From a checkpoint of a small transformer trained on Wikipedia.
Size: 10 layers, 8 heads of 32, MLP 704 SwiGLU, vocabulary 8192, 12.2M parameters.
Architecture: RMSNorm after each block, no biases in attention or MLP, untied embeddings, normalized queries and keys.
MLP neurons of a small language model. Each row is named by its layer, matrix (down: output weights) and neuron, and shows model dimensions 0-191. Each number is 128 + 24 x the weight over its row's rms, rounded and kept within 0 to 255. Numbers have three digits each. A neuron's up and down rows have the sign that makes its largest values positive.
Before each neuron's rows, "raises" lists the tokens whose logits its output raises most directly, leaving later layers aside.

raises: "cial", "sis", "cia", "ce", "ces"
L2.down214:099079087112150122130144143078116125127115120144120099113157150124126101082140083109149094114151157148102110118117162142126111083109120094108111143119117125129104104176145092053128124114091133099170097157110113101139086145104130137127172116137115109128155131117143155128155128118139110122148126077103069140099145127086166119153110104140112154148146120142088129115145107130143117127113100142120123161121124121120130106094124127118184133118109124131158152157180127112098107129160110115178097176088118139127147134128112175153105121109088186138158117129129118095130117132144149178

raises: "s", "sm", "istics", "ties", "ly"
L7.down589:136105127141146154102108130140168116151167104130150151079142099142123131122125135155099094150111146157153154173126130202119134118095115151101118126179095104134137151093170137077143128148120095147124130120151125144092140115113151110145121120203176099106096127134103139147162140156108110128125123158159152151113159130130109130144158091149167155136127107113141137122154132139095131073138085106107182157139085149128125152131123121125138105151127113201103100125115098145101142125148111175130140141118160138143087124109122124106139083135129126119128100123123150123087130108140104166

raises: " up", " attention", " off", " out", " away"
L7.down471:124102089115144171116122128124137145107114123134175172159144150119105140182127126103128141111155141111100151136124115068135127148126083116127133173124142150095129181110138123097138118098138108137141115108096102135122117142178123129079134137108113103098095116114130120158138150121091093170123096126114104070124109164162112149129123158102162122154140096116139173129111112162136129146131156124121099130114158123124136162103104173166090109141093140131132182117085155160133100159166129127144132106108083183125113158118128119129111142141109111115090149149148142136111136114155167117

raises: " by", " from", "iate", " upon", " inside"
L5.down522:140132146130136153149093079100105125094154126156123151125153124100143132156161148100133100086131142122128142142128119154137106135116121134130175102112116100090160169102142137133127128088118101173133116082116166120129125091127143097115125118158145140085126138138134172124111153113098157123129119134144111141108124103150113096160166130082092133091124074132140128105120114112129076105132092105131130098110132150140072117105146105069143146115118092073069142140137139127102161105111081156146133103170131130104123127143137096099154177121101148100159107159119116179151159165200149104

raises: "ets", "ett", "et", "ert", "eting"
L5.down435:133107122146088148132138166129125116167172109111092119118131160122171091126180147164129090116122094136133137097096131084093105110111120146120119124166137119122105162086142171098108096164138106143130122101125137140178117112168138133140141139126131157134105081141094150138116155142119115114118149125127121144115098121135104098148153129099129105133139146132140203153177120167135098110149071138106148118147101111120183144152126127158139112112090129155108127110131149164120164163158155145117144114105146093130122144120176125166129086144134078146099136125118123137150137122137117087

raises: "91", "1", "88", "80", "76"
L7.down654:115135106115125138150107114186115128120096082126140065113109150173124122084119147165139130160110128117080086142187077143134162133140119127125121152167088119115124129143119158145193122137176197139110127097096100155118112160098127127123135123164113137122137146092152140142105143118156142134124138127085129114111123114140180128154143132122129103153087107102132118144140117132114133127096118129175148133120117114104148131098198146121149136162135130119154108159140133164105130121139133117127120123099107147135135166107107145111124075103114107148103124099234149128114152122161142120

raises: "ries", "ant", "ants", "ress", "ance"
L2.down690:165155151112161119138101110142143142147139094165077082132084091118111129118103164155090126125139158157154132135126175144145113120126161092128134134135174162151144153113194151151116130119102120128132125149177098105139161096083175108086156164177142122190148102128154131153113137114165145139159097093101117122149110135130137081115129121139132144165130146139148164123155172140129153167090123137114142142179072112144120143123158149125125118144135113098191139096121156118084104175120143106163126120143131076109164115102147104087158131127116177104124101130114101096130094149116127188

raises: "ava", "amb", "am", "ough", "ove"
L2.down137:155102124131088184152146143111109111123113164110092174160136106187123064152123132171118093117115119152119151177141116147140129101118102145109145135198153099100116179140123149141131146106113132089144077145177098102107140128126124083137139111122135153132172122122118137082104090123141158148121109119139151153109174107087123137127161137133111124149147132115124103098126131092171149128086126071117128125114160123141084142111124137147148105099085149131118129149125126150123163104107117111102166167091156157155100120140138112095115123118102133135125107114136112131160141088168126134

raises: "ever", "cent", " far", " you", "ide"
L2.down69:092124116108137180117116149137136129158104111142106105179142170129107081158112125062120114051117110132173112133134160181158168091134113139154157089117128109121078161136169093129129097146134116189133113133133145112146124148136136109133156070116101119112102122096090130112122108132109140083105132161089110141137108091134125115089126157137134125161130148149107096155145175136150127138107143135123147081172143158167161084125144094107139128124133131124112148124139139148142131124129131089131145145171119139125104151144145127156174124157094123114093143138112115117105097116073128080

raises: " days", " times", " day", " time", " years"
L5.down109:121121103142140142146086092123106095132147138068100116124123112103126093157135110121094116087130116117173140165148127095127110081137168108154109122110118198160100140111184137130115129153178123147113089124151139138117127115137106149147132162136070116108168105123138182093125179100149142121121168114132184131158167109091171131151106167120135125131111129125109115112126146114107078144156096104103138142151122153139126151121164133125125144160088098136129106147102169142150093126120157127140108118125090110096129094106128153139119133143109158121110116139116088117114090171125148121

raises: "zed", "es", "ense", "ng", "cal"
L2.down523:121107150081080119140141153126112150159118094155118098095154129137113174132154078131149104104158106133123143142092110087114118075130097133122096141136137089157107104129159170128121117171136127113097125133151104125135084137148131121107149116122104157105145144148078138116113117169168105177121158122103144117104130138111155162178134139142106130123111157087136112157091144152135156095139114124144132116075170128143133128153117090060106157155134112174159143139126121110089113116121116092144157125136124136163161146093111110176120111112140143116139123148114106133123143088105122141